config.toml
n_kv_head = 1
positions = "rope"
bias = "all"
MLP neurons of a small language model. Each row is named by its layer, matrix (up: input weights) and neuron, and shows model dimensions 192-255. Each number is 50 + 10 x the weight over its row's rms, rounded and kept within 0 to 99.
After each neuron's rows, "fires on" lists the tokens most often at its 100 highest values on Wikipedia text that the model never trained on.

L7.up421:57 41 44 49 49 66 64 45 54 34 47 48 47 56 70 40 36 62 53 50 36 48 37 43 60 66 54 46 44 37 41 46 49 47 50 37 43 33 49 38 31 37 71 51 59 51 51 62 37 62 36 57 48 38 64 42 46 54 41 58 68 49 57 41
fires on: "el", "ro", "or", "our", "pro"

L5.up464:47 43 58 47 35 61 70 51 52 50 54 47 47 26 53 63 43 65 53 51 46 52 32 47 50 51 37 46 55 55 45 57 68 65 59 47 55 32 61 50 26 46 47 52 65 41 40 65 62 26 65 46 68 61 42 53 47 62 48 44 47 50 45 53
fires on: "am", "d", "al", "ar", "end", "ell"

L5.up453:70 66 37 71 60 61 38 61 48 49 43 49 45 45 45 43 56 48 57 49 51 57 51 67 44 42 45 48 51 53 52 49 63 54 65 60 60 54 60 49 51 59 68 65 36 55 63 49 64 62 44 53 48 28 61 44 47 41 59 65 53 45 41 52
fires on: "s", "es", "of ", "f", "-", "t"

L6.up9:32 60 43 32 52 43 17 49 25 36 52 47 51 50 59 48 47 65 52 37 43 51 42 47 56 48 38 47 40 45 41 60 47 51 42 61 39 51 72 52 48 68 41 56 46 62 50 47 51 64 37 52 55 66 47 29 55 52 60 53 47 45 54 35
fires on: "n", "ad", "ex", "form", "an", "ann"

L5.up81:32 58 72 45 54 53 45 45 54 53 44 58 49 43 54 60 60 53 71 46 64 56 38 41 57 52 41 49 43 51 40 57 39 66 52 39 67 49 54 60 44 47 57 52 33 39 62 51 69 39 54 39 45 59 43 45 52 51 31 46 52 48 40 71
fires on: "b", "that ", "t"

L5.up63:51 65 37 30 38 60 56 60 63 54 61 56 49 56 57 34 48 49 51 50 51 62 50 37 73 57 47 49 59 53 45 46 28 54 48 51 53 49 53 55 45 64 45 56 53 52 62 59 61 49 49 46 48 54 34 49 49 48 46 63 58 41 47 46
fires on: "= ", "\n", "- ", "| ", ". "

L7.up909:53 51 52 42 40 59 74 61 39 49 43 54 57 30 35 22 68 68 48 32 65 54 59 40 74 30 59 43 41 54 65 55 57 41 55 37 59 34 74 62 58 47 47 60 40 31 48 42 52 42 58 47 49 46 43 49 43 41 62 50 67 53 62 55
fires on: "is", "Is", "l", "ul", "s", "y"

L2.up904:58 46 60 46 57 40 38 37 48 19 48 47 49 48 51 59 38 58 35 67 53 74 51 41 47 47 41 60 39 44 36 47 64 47 49 55 52 41 39 51 40 54 50 49 31 50 42 50 47 56 50 61 57 43 64 61 58 57 45 45 41 54 41 53
fires on: "it ", "as", "ear", "u", "an ", "at "

L8.up940:46 34 42 56 50 45 29 51 53 52 54 52 36 49 64 53 55 55 37 66 36 75 48 60 57 52 32 43 55 51 59 34 53 53 59 71 64 62 54 43 52 43 68 47 41 39 44 52 56 57 31 47 54 50 66 51 60 38 56 55 63 54 39 48
fires on: "is", "u", "at", "os", "ic"

L5.up848:33 56 56 35 73 52 35 44 44 49 43 39 43 32 50 40 34 66 61 51 49 42 54 50 48 39 58 57 44 28 49 62 49 49 73 55 59 25 67 66 52 42 31 58 42 54 58 57 49 73 69 53 46 51 38 46 39 63 69 74 55 61 61 45
fires on: "not ", "st", "an ", "inv", "ly "

L8.up564:37 48 48 53 51 54 60 56 59 69 44 60 56 42 58 35 71 53 60 46 68 49 49 47 64 27 55 51 48 50 54 47 49 71 43 35 57 57 54 51 49 48 50 35 33 50 60 61 51 41 50 68 54 54 39 51 64 45 42 46 42 43 41 54
fires on: "ig", "in", "o", "G"

L5.up429:45 53 52 41 48 65 45 56 61 60 55 46 47 55 40 34 49 52 43 59 54 61 21 35 56 57 58 66 63 42 49 25 64 53 56 56 64 61 65 71 45 38 70 69 39 42 49 40 54 43 53 51 54 36 36 43 55 56 57 48 49 58 49 44
fires on: "h", "ut", "f", "amil", "if"

L7.up915:52 65 63 36 37 44 36 54 49 42 50 68 38 40 68 51 49 55 41 58 58 56 50 40 37 41 38 46 55 50 41 41 49 54 64 48 56 79 48 79 52 67 72 43 52 47 50 50 46 39 48 59 53 49 41 42 61 55 48 49 55 33 57 48
fires on: "i", "er", "r", "4", "-", "5"

L5.up329:44 73 46 43 44 45 41 46 46 43 48 41 46 45 44 40 53 40 31 50 60 50 47 47 47 68 57 64 46 50 42 56 50 62 45 41 64 50 59 55 50 63 63 41 44 72 56 65 62 46 61 36 55 59 49 65 52 57 44 52 45 45 37 55
fires on: "ad", "on", "am", "ik", "any ", "ch"

L2.up433:34 58 49 48 49 41 48 69 34 61 54 56 43 28 47 59 66 68 42 55 51 52 44 53 59 34 34 58 39 64 63 54 56 52 54 57 53 48 63 44 54 59 51 55 51 49 39 56 29 37 42 52 66 57 44 46 62 54 93 47 45 23 47 51
fires on: "ame ", "on", "o", "or", "is", "\n"

L5.up521:55 45 53 58 47 60 43 37 47 39 59 51 60 32 66 42 40 52 68 35 63 49 34 44 43 50 36 60 34 51 65 57 61 56 54 50 53 47 44 49 44 43 43 39 35 55 61 63 56 57 58 56 40 37 65 32 45 42 62 64 68 62 41 50
fires on: "es", "er", "ber"

L6.up417:41 64 42 30 44 56 64 49 31 51 71 42 43 34 56 53 58 51 48 41 54 53 32 59 60 42 49 49 62 47 58 66 33 42 53 59 59 62 43 49 57 58 44 46 38 40 35 72 41 46 61 45 74 45 37 58 57 54 51 51 57 62 37 56
fires on: "ag", "Le", "r", "er", "Ch", "oy"

L7.up72:68 41 49 44 40 53 41 53 47 39 46 40 59 49 44 49 49 66 54 49 42 64 56 44 52 43 44 56 48 48 43 35 60 40 70 57 49 53 45 61 46 51 47 54 51 55 63 47 65 54 65 46 53 44 44 44 49 60 44 39 49 46 47 61
fires on: "uc", "ch", "u", "as", "us", "o"

L5.up222:54 60 47 55 55 47 45 64 51 51 43 66 45 58 45 63 49 70 46 57 52 43 57 49 44 39 42 58 49 43 38 41 60 54 57 63 48 51 43 59 29 65 64 37 52 59 29 49 59 53 43 38 43 39 41 44 58 43 57 50 38 51 35 51
fires on: "om", "Th", ", ", "United ", "for", "ot"

L7.up944:58 34 33 44 67 45 36 51 22 56 60 59 36 43 53 33 53 34 60 44 38 44 44 64 51 68 34 65 49 45 65 58 48 55 64 36 66 65 68 63 60 52 56 52 46 56 54 43 55 51 75 56 50 53 63 42 30 55 50 50 54 47 69 61
fires on: "are", "ul", "ill", "ell", "R"

L8.up328:46 60 67 43 55 41 41 47 25 43 41 58 52 41 62 53 46 52 46 65 53 40 59 37 53 35 51 49 36 72 62 52 42 43 60 52 40 45 34 67 43 58 42 38 51 24 64 50 62 38 36 45 73 44 51 52 46 34 63 50 69 38 42 54
fires on: "201", "4", "7", "10", "9"

L8.up741:64 57 32 48 52 46 26 53 66 51 51 28 37 54 52 52 71 50 53 53 58 35 46 59 46 36 39 46 49 33 52 48 65 50 73 56 43 54 53 43 64 50 53 56 50 61 39 48 48 43 60 25 55 67 47 53 45 46 41 51 52 44 40 31
fires on: "— ", "0 ", " ", ") ", "6 ", "2 "

L6.up347:60 65 70 61 64 51 35 45 24 69 40 43 50 58 52 50 50 48 43 39 56 50 50 57 66 50 66 48 40 45 59 62 54 49 43 41 66 66 58 60 41 37 50 38 46 47 44 47 61 42 71 58 69 45 34 50 56 50 57 48 43 48 58 62
fires on: " ", "F ", "alb", "form", "coun"

L8.up381:47 70 60 44 53 50 50 52 52 53 57 35 55 55 52 54 57 75 57 34 72 43 25 57 52 57 45 55 42 43 45 37 32 61 61 42 49 43 62 49 37 49 74 37 41 50 56 61 55 32 43 32 61 53 55 43 54 58 55 54 45 34 49 49
fires on: "up", "t", "i", "c", "j", "u"

L7.up587:51 38 55 34 53 48 45 46 61 49 49 51 49 46 42 45 79 50 48 45 45 62 43 36 73 67 48 44 39 49 53 51 54 54 54 61 63 63 65 33 45 58 63 48 45 40 60 52 64 61 42 63 60 52 46 49 60 42 29 49 55 47 35 62
fires on: "is", "l", "3 ", "4 ", "us", "ber"

L5.up450:42 48 51 46 38 65 70 40 46 50 57 58 41 34 58 38 43 66 48 45 56 60 49 57 84 49 51 57 47 31 44 58 50 56 53 56 45 31 60 46 32 52 47 49 41 67 52 51 61 62 44 42 48 54 60 58 63 49 40 64 82 42 58 53
fires on: "ac", "ec", "y", "ad", "e", "di"

L8.up79:59 56 56 41 51 63 54 62 47 60 43 47 45 65 47 45 40 63 48 34 58 42 38 59 35 52 49 48 65 54 60 68 60 50 55 59 66 47 41 40 48 50 48 72 67 56 47 38 51 70 48 41 35 60 36 68 53 45 39 66 44 37 40 40
fires on: "0 ", "7 ", "2 ", "% ", "6 ", "— "

L8.up956:60 48 48 39 51 64 49 56 44 27 51 46 51 60 65 36 41 60 50 27 35 60 48 58 48 58 61 33 43 57 47 49 57 59 70 38 53 69 49 53 43 64 39 43 44 51 64 60 59 32 51 57 46 50 52 58 61 47 58 54 56 54 30 43
fires on: "n", "i", "g", "eng", "ers"

L6.up619:46 66 65 30 54 43 37 36 42 36 41 46 70 58 85 61 66 39 52 51 29 39 47 67 65 57 63 46 64 59 39 53 34 52 63 52 75 65 52 55 45 59 52 60 53 44 61 46 54 57 71 53 53 46 55 31 56 50 43 47 52 50 50 48
fires on: "es", "am", "er", "is", "z", "g"

L2.up62:44 60 48 49 43 51 52 52 49 52 65 41 42 40 58 38 71 62 36 48 49 58 51 59 63 48 44 61 51 47 45 49 61 45 37 64 66 48 59 59 47 44 69 61 44 56 49 55 56 46 42 69 63 52 49 43 53 55 44 28 58 38 40 54
fires on: "at ", "um", "John ", "ear", "ed"

L5.up438:43 56 37 39 65 57 51 44 41 42 55 49 43 40 58 53 57 55 50 68 58 50 49 56 44 45 51 29 60 61 54 36 49 60 43 42 47 41 47 56 40 38 38 55 46 88 47 41 59 51 38 56 69 46 29 42 58 43 50 30 46 45 50 62
fires on: "a ", "u", "| ", "1", "ur", "Ger"

L2.up238:58 45 61 60 60 45 70 44 57 48 50 60 60 41 64 37 45 52 53 43 57 33 39 49 76 51 45 50 41 51 53 47 49 62 70 46 45 33 40 43 36 43 43 46 42 51 37 63 43 39 60 63 37 49 57 66 37 56 41 69 70 68 52 62
fires on: "on ", "ore ", "op", "ace ", "– ", "Pl"

L2.up324:58 57 46 46 46 47 61 61 58 47 50 54 48 44 52 42 34 65 39 43 64 49 33 53 49 57 37 53 57 43 49 62 52 50 56 43 57 37 57 37 39 67 44 54 31 46 49 65 52 40 54 52 53 54 41 40 48 41 62 53 53 58 47 54
fires on: "pl", "olog", "ong", "r", "ar", "\n"

L2.up443:43 57 53 46 52 59 55 60 33 45 58 48 51 57 59 52 58 57 61 51 61 42 55 41 47 39 41 48 47 52 36 42 50 42 71 66 24 37 49 57 43 46 38 54 42 55 56 59 31 60 58 45 53 57 47 44 43 51 43 46 47 37 48 43
fires on: "cont", "able ", "his ", "ts ", "us", "that "

L5.up943:59 60 46 28 52 49 44 58 40 53 48 54 50 55 66 47 55 46 57 30 53 65 44 54 38 50 58 46 42 25 61 36 41 63 47 45 68 56 63 47 26 43 37 54 44 44 48 45 45 30 55 62 31 71 47 62 44 39 30 49 52 50 22 42
fires on: "s", "ation ", "ess", "ce ", "i", "ers"

L7.up353:52 41 44 46 52 43 38 36 54 46 26 46 34 46 60 38 34 70 50 51 60 61 49 54 47 37 31 40 47 51 58 67 40 44 55 47 47 43 44 58 42 53 43 46 46 51 57 47 52 40 58 46 46 50 53 50 43 42 37 51 51 44 53 40
fires on: "t ", "ht ", "ation ", "e ", "ity ", "ve "

L2.up750:56 57 70 43 56 58 63 58 27 53 57 50 50 63 48 60 37 71 51 49 44 53 45 27 39 62 23 56 52 49 64 66 59 45 48 62 61 60 63 57 38 51 49 54 60 53 43 70 58 56 54 34 49 42 38 42 47 58 63 37 52 49 35 45
fires on: "ac", "ain", "ant", "our ", "ast", "anc"

L8.up613:54 59 67 37 41 62 38 56 59 59 42 48 54 54 44 52 51 38 37 36 63 55 50 67 58 61 40 39 56 32 48 46 50 63 52 59 65 44 59 39 46 56 43 51 59 59 52 44 54 56 65 38 47 58 46 64 51 48 52 52 43 52 18 47
fires on: "F ", ". ", "od", "4 ", "0 ", "7 "

L2.up76:62 40 32 47 36 64 56 52 28 42 47 59 50 37 50 69 49 65 48 54 60 47 40 40 48 37 30 42 33 34 52 46 39 58 58 71 63 37 38 45 46 52 45 26 37 56 48 58 47 57 48 55 61 33 51 43 48 52 50 57 55 43 49 46
fires on: "om", "id ", "ke ", "ay ", "s "

L5.up1020:49 37 47 49 31 53 61 39 45 58 47 48 38 60 70 41 26 55 60 44 45 51 47 45 47 58 24 40 28 39 64 42 55 46 64 39 49 56 54 62 42 31 52 68 34 48 54 45 63 51 52 44 51 55 58 64 48 48 32 58 62 48 64 51
fires on: "iti", "ation ", "ity ", "al "

L5.up187:50 52 61 53 55 59 47 44 44 52 52 47 53 55 49 56 39 66 34 56 40 45 44 47 68 58 53 40 36 62 56 51 53 53 38 39 56 70 65 76 61 46 42 49 46 51 33 52 62 32 41 49 60 61 50 58 45 40 54 35 44 50 50 48
fires on: "R", "S", "D", "d", "M"

L7.up129:52 51 42 48 63 52 53 42 30 59 56 55 50 47 73 53 48 48 49 44 44 46 45 43 53 49 56 48 31 53 51 45 42 55 53 73 56 59 61 65 38 49 29 36 45 48 54 53 53 25 65 60 59 50 48 53 78 51 49 59 61 49 27 59
fires on: "gu", "u", "Gu", "bo", "Co", "to"

L2.up465:41 58 53 44 59 48 51 56 46 42 51 48 47 51 49 54 66 57 32 65 43 50 45 52 57 51 65 54 62 48 53 57 64 36 58 49 63 52 64 49 37 43 54 48 43 40 45 30 41 55 34 49 67 60 42 53 49 40 57 34 43 42 32 68
fires on: ".", ". ", "ames ", "ed", "John "

L7.up403:39 73 51 46 48 56 22 40 45 50 49 54 66 70 76 63 62 53 45 41 57 49 42 36 58 64 48 39 46 51 53 64 40 57 66 54 64 57 71 48 60 66 57 46 56 50 54 58 60 52 49 40 64 65 38 52 60 47 36 33 66 44 58 55
fires on: "il", "n", "N", "es", "r", "g"

L8.up606:52 41 70 44 51 57 62 33 47 34 31 56 64 32 44 50 41 60 55 50 47 54 48 40 85 60 50 46 54 57 67 35 68 41 49 56 70 61 55 41 43 61 61 35 45 39 60 59 48 65 49 61 50 46 54 37 50 32 49 45 56 50 45 27
fires on: "in", "man", "m", "C", "is", "us"

L7.up58:32 73 56 38 63 52 55 48 46 69 49 64 42 43 54 65 62 56 42 52 59 49 39 45 62 53 59 43 38 47 75 37 38 68 50 51 56 61 65 37 36 48 49 45 37 46 67 55 59 40 50 57 55 33 47 54 44 56 26 56 48 45 23 60
fires on: "G", "bl", "po", "F", "o"

L6.up477:34 63 58 46 62 58 53 35 48 60 42 43 59 37 47 43 71 51 60 49 48 42 54 47 47 37 60 49 60 63 57 32 67 59 52 58 60 31 52 61 64 58 45 52 45 67 63 61 57 49 51 39 74 41 47 34 60 48 55 52 63 47 57 72
fires on: "ul", "| ", "enc", "ur", "spec", "pre"

L2.up347:45 69 65 65 46 56 53 47 32 46 66 50 66 46 63 51 62 67 53 35 36 41 41 55 59 52 35 64 29 44 59 32 50 47 34 58 43 69 61 70 56 50 56 35 40 50 59 66 52 40 52 60 48 41 46 47 52 57 61 55 65 53 45 52
fires on: "u", "i", "er ", "ari", "gu", "o "

L8.up124:51 70 63 40 35 56 31 34 32 56 51 37 53 54 69 58 49 59 47 50 69 54 45 59 28 58 55 23 60 53 51 60 44 72 50 47 66 58 53 49 46 40 60 34 58 59 63 52 45 30 58 53 72 55 45 45 57 48 49 60 59 38 40 58
fires on: "i", "r", "n", "g", "ir", "th"

L5.up430:41 49 56 30 47 30 36 50 55 52 23 68 43 36 46 46 45 59 42 54 43 58 25 62 64 44 30 52 56 51 77 53 40 57 49 63 57 49 66 51 56 63 46 51 31 62 33 71 43 56 33 68 48 58 50 55 43 39 60 40 51 55 43 48
fires on: "is", "er", "al", "or"

L5.up704:50 49 56 47 45 59 63 62 50 59 48 60 57 31 59 37 48 71 30 57 49 57 41 48 58 56 41 64 39 51 61 54 32 50 56 49 59 32 52 58 53 36 58 60 47 38 51 38 44 51 43 48 52 35 46 44 47 38 45 53 59 32 51 60
fires on: "l", "s", "le", "b", "on", "ic"

L8.up10:65 67 58 62 41 62 48 57 50 59 57 59 42 47 60 45 39 50 71 53 58 61 55 39 51 58 44 34 54 42 51 37 59 58 69 54 56 65 59 29 34 59 55 56 36 44 53 60 46 50 43 49 49 50 43 52 34 35 46 67 62 47 39 49
fires on: "O", ".", "ow", "ur", "p", "or"

L7.up595:60 52 49 65 66 43 48 62 47 66 47 45 48 49 59 46 48 44 64 67 59 49 42 57 54 61 56 56 49 65 62 46 53 81 64 60 61 54 68 44 53 44 62 55 31 50 56 24 54 43 44 39 66 50 47 51 49 53 54 70 46 29 38 57
fires on: "s", "f", "| ", "m", "and", " "

L5.up834:41 57 40 36 53 48 58 41 45 62 58 58 48 47 50 36 42 57 42 58 77 59 48 45 59 53 37 54 69 53 50 53 49 53 61 51 42 52 44 53 42 63 41 44 59 56 48 52 51 54 43 55 53 55 35 53 55 47 38 62 56 57 49 54
fires on: "er ", "- ", ": ", "= ", "ist "

L6.up55:42 61 49 58 49 56 61 56 66 50 56 59 40 29 64 55 41 60 48 52 56 47 46 35 40 49 45 42 50 50 51 36 60 56 64 54 66 38 48 61 38 79 66 46 30 51 52 48 56 40 59 48 60 41 37 37 47 48 58 34 64 46 43 45
fires on: "r", "h", "ar", "l", "tur", "i"

L7.up607:40 64 52 34 72 44 52 45 54 58 85 51 50 43 55 57 66 53 42 47 59 49 25 39 68 59 54 43 65 37 47 46 39 64 54 40 44 51 59 50 54 38 44 39 46 56 50 81 42 45 51 58 62 40 43 41 50 58 59 65 41 37 22 65
fires on: "ag", "pl", "on", "ro", "mov", "r"

L7.up159:46 56 64 37 40 48 32 48 42 59 51 54 54 52 66 48 37 50 37 40 49 55 37 39 48 44 46 52 50 38 56 58 47 41 49 56 46 45 57 49 44 49 56 44 29 65 67 52 54 68 63 46 46 63 39 46 59 53 66 61 49 51 64 49
fires on: "er", "an", "em", "k", "form"

L6.up216:44 42 69 31 73 77 35 48 50 49 57 46 34 45 52 44 58 50 61 31 59 50 50 37 64 59 63 50 43 58 81 71 51 43 45 46 54 36 61 44 37 39 48 50 63 47 48 58 68 53 47 58 61 72 45 57 46 44 56 36 58 55 47 51
fires on: "st", "pl", "first ", "pres", "x", "ap"

L2.up932:37 44 60 36 54 49 47 45 48 44 68 56 49 38 51 33 50 52 53 57 46 53 49 60 48 50 58 66 38 53 60 58 53 52 57 51 68 42 55 55 57 61 42 50 52 63 74 51 71 48 54 53 65 79 45 54 45 41 63 46 50 30 61 36
fires on: "the ", "|", "an ", "al ", ")"

L2.up252:39 61 40 49 47 57 65 55 55 60 61 67 56 42 57 46 40 58 26 40 54 45 44 50 68 43 39 52 48 60 46 49 63 53 53 37 49 46 58 57 63 46 70 41 43 40 52 49 41 55 51 52 63 52 48 43 53 40 53 36 49 39 49 56
fires on: "ar", "l", "H", ": ", "ot", "b"

L6.up937:59 38 46 40 51 58 54 47 45 62 52 61 25 47 51 39 63 50 38 60 59 46 64 58 48 62 49 54 53 38 66 38 55 78 46 76 44 59 73 64 50 46 43 54 57 66 56 41 63 59 60 43 50 51 47 43 53 30 55 54 54 46 34 48
fires on: "tr", "m", ". ", "s", "$"

L5.up162:59 42 62 36 61 62 49 40 56 52 37 47 42 62 63 52 75 62 44 66 62 60 56 66 44 55 51 57 45 43 43 50 44 46 41 52 57 53 56 54 51 48 48 30 58 46 48 43 53 59 58 28 58 60 57 47 41 44 57 58 61 44 30 57
fires on: "a", "ing", "16", "ed", "|"

L6.up505:58 37 68 43 42 57 26 40 51 53 48 32 30 39 51 48 52 52 57 42 54 60 51 27 48 63 58 58 48 58 63 50 47 48 53 45 49 59 51 60 43 36 59 57 49 49 44 58 49 34 66 45 49 69 37 53 42 33 51 64 50 43 50 36
fires on: "t ", "pl", "ir", "ing ", "s ", "x"

L7.up942:46 67 37 54 55 50 54 60 42 42 56 32 53 34 53 34 48 53 58 56 59 44 44 40 47 36 52 52 40 41 39 33 42 48 59 55 32 33 52 66 49 54 22 43 50 54 53 51 50 50 56 49 52 54 51 48 41 53 51 31 64 34 50 49
fires on: "el", "ob", "ag", "ef", "en", "u"

L7.up426:34 34 47 61 64 53 43 47 42 36 59 82 42 48 71 50 41 44 26 37 25 69 67 62 71 51 56 48 39 55 75 51 63 41 36 61 44 59 55 54 45 48 48 36 45 43 46 54 48 58 40 53 42 62 45 32 50 50 50 55 63 51 40 70
fires on: "as", "u", "res", "os", "ak"

L7.up536:56 59 62 46 54 55 42 55 37 30 52 43 67 44 49 70 45 60 40 67 55 54 50 51 49 49 39 63 52 61 68 68 44 36 48 50 37 55 46 46 45 58 50 68 54 43 56 46 69 38 41 52 65 61 39 25 35 39 60 57 63 48 52 50
fires on: "6", "7", "8", "5", "9"

L5.up52:55 65 59 33 45 66 44 52 54 39 38 53 41 60 62 58 40 48 66 41 38 60 61 44 59 47 48 51 40 50 55 49 46 40 54 61 53 58 56 61 55 65 53 42 25 50 52 51 62 58 47 57 51 43 45 38 50 56 54 50 49 36 51 57
fires on: "0 ", "'", "our ", "00 ", "ew "

L2.up612:68 52 44 55 52 59 55 46 47 57 49 63 48 47 49 59 57 58 41 54 51 55 36 44 46 40 39 50 38 51 48 46 57 42 48 57 68 42 43 45 47 48 46 46 38 56 51 57 51 39 56 62 51 50 55 45 50 48 30 76 49 50 43 51
fires on: "en ", "i", "e ", "d ", "y ", "e"

L7.up978:55 58 41 58 35 68 41 36 23 53 39 49 51 53 50 62 61 48 69 70 44 62 42 66 64 40 45 41 34 58 59 54 43 42 45 57 60 66 39 50 41 37 58 44 48 59 48 53 43 48 58 45 49 64 60 51 53 49 44 70 56 51 28 51
fires on: "o", "d ", "o ", "y", "s", "e "

L7.up780:55 32 47 63 55 59 65 33 56 35 37 48 50 41 56 43 35 48 63 56 31 54 47 29 64 53 46 55 41 40 62 58 56 42 69 64 49 45 47 48 50 69 65 40 35 59 56 47 52 55 54 32 32 60 52 49 59 42 44 68 62 46 58 37
fires on: "di", "e ", "'", "au", "e", "ig"

L5.up762:67 55 44 37 36 63 48 49 42 56 55 55 37 38 54 46 33 59 57 51 54 69 31 49 48 72 42 54 51 54 45 59 50 54 48 55 60 48 62 70 66 40 58 67 45 23 36 65 52 49 61 53 56 55 56 40 24 57 45 47 56 57 38 49
fires on: "x", "h", "An", "in"

L6.up618:52 50 58 46 77 51 54 44 34 56 48 44 42 49 43 50 39 58 70 61 59 65 48 61 49 56 56 57 22 62 52 57 53 54 64 38 39 43 31 52 56 20 38 53 47 62 53 49 40 64 60 45 46 63 52 57 23 45 59 54 51 47 44 41
fires on: "e", "f", "ass", "st", "| ", "P"

L5.up861:57 36 26 44 46 55 37 59 40 63 56 48 43 42 53 33 40 60 51 52 48 66 42 27 44 52 51 45 45 42 37 44 58 43 33 52 63 39 66 62 58 62 55 62 49 45 40 50 72 56 61 51 55 54 49 32 49 46 56 47 62 55 43 40
fires on: "An", "In", "x", "ul", "in", "em"

L8.up923:45 61 61 55 44 46 56 38 50 45 40 53 65 36 70 39 57 48 51 40 78 66 37 24 45 48 59 53 61 46 55 66 50 53 58 44 37 63 60 50 45 55 59 48 46 52 61 51 50 58 62 38 54 74 54 40 56 48 48 41 63 46 58 65
fires on: "n", "et", "ut", "est", "il"

L2.up280:52 52 58 56 39 59 51 49 47 42 50 46 36 47 54 41 43 51 47 52 34 54 46 54 47 56 60 48 59 49 47 53 57 49 55 49 46 38 52 62 44 52 53 56 43 50 56 49 61 54 50 45 65 44 37 68 44 51 51 65 79 55 32 71
fires on: "itic", "olog", "med", "org", "seas", "graph"

L5.up71:34 41 37 50 33 67 46 59 37 65 59 47 30 31 46 44 36 57 46 43 49 49 37 22 47 60 43 37 40 50 41 54 52 57 47 63 70 44 35 60 53 53 51 58 53 55 44 36 73 39 57 48 38 73 53 47 52 59 29 30 49 43 44 69
fires on: "e", "me", "it", "struc"

L8.up770:65 44 51 63 44 56 32 56 59 41 45 43 49 42 49 53 59 54 58 45 64 40 59 57 39 40 48 54 43 25 60 57 54 44 62 58 56 50 62 53 42 50 42 41 49 60 49 47 49 50 44 38 48 71 43 61 39 40 38 59 55 19 39 49
fires on: " ", "— ", "land ", "0 ", "1 ", "9 "

L7.up786:58 49 41 59 55 57 56 60 41 34 59 45 49 45 51 30 54 53 66 44 65 51 44 60 58 32 39 39 36 40 48 49 67 52 55 34 66 46 66 43 28 32 43 43 37 52 42 60 59 60 49 73 55 55 63 50 42 55 49 58 55 46 34 56
fires on: "im", "cri", " ", "es", "o", "|---"

L6.up140:73 58 31 55 37 59 45 36 56 53 51 37 61 40 47 52 45 48 54 41 44 53 50 59 41 46 54 38 39 43 53 35 37 58 60 44 60 54 56 57 42 50 48 53 51 55 53 47 33 33 52 63 59 52 28 57 65 43 43 33 60 53 50 52
fires on: "iz", "dr", "ase ", "ig", "u"

L5.up433:58 65 46 40 44 44 68 39 49 64 42 40 36 55 56 55 61 46 67 48 56 46 43 53 43 36 26 62 53 41 52 57 62 52 66 59 63 57 68 54 35 59 57 51 50 57 38 64 38 32 64 36 61 63 42 48 36 55 39 39 64 49 41 60
fires on: "ex", "al", "t", "ear", "im", "ar"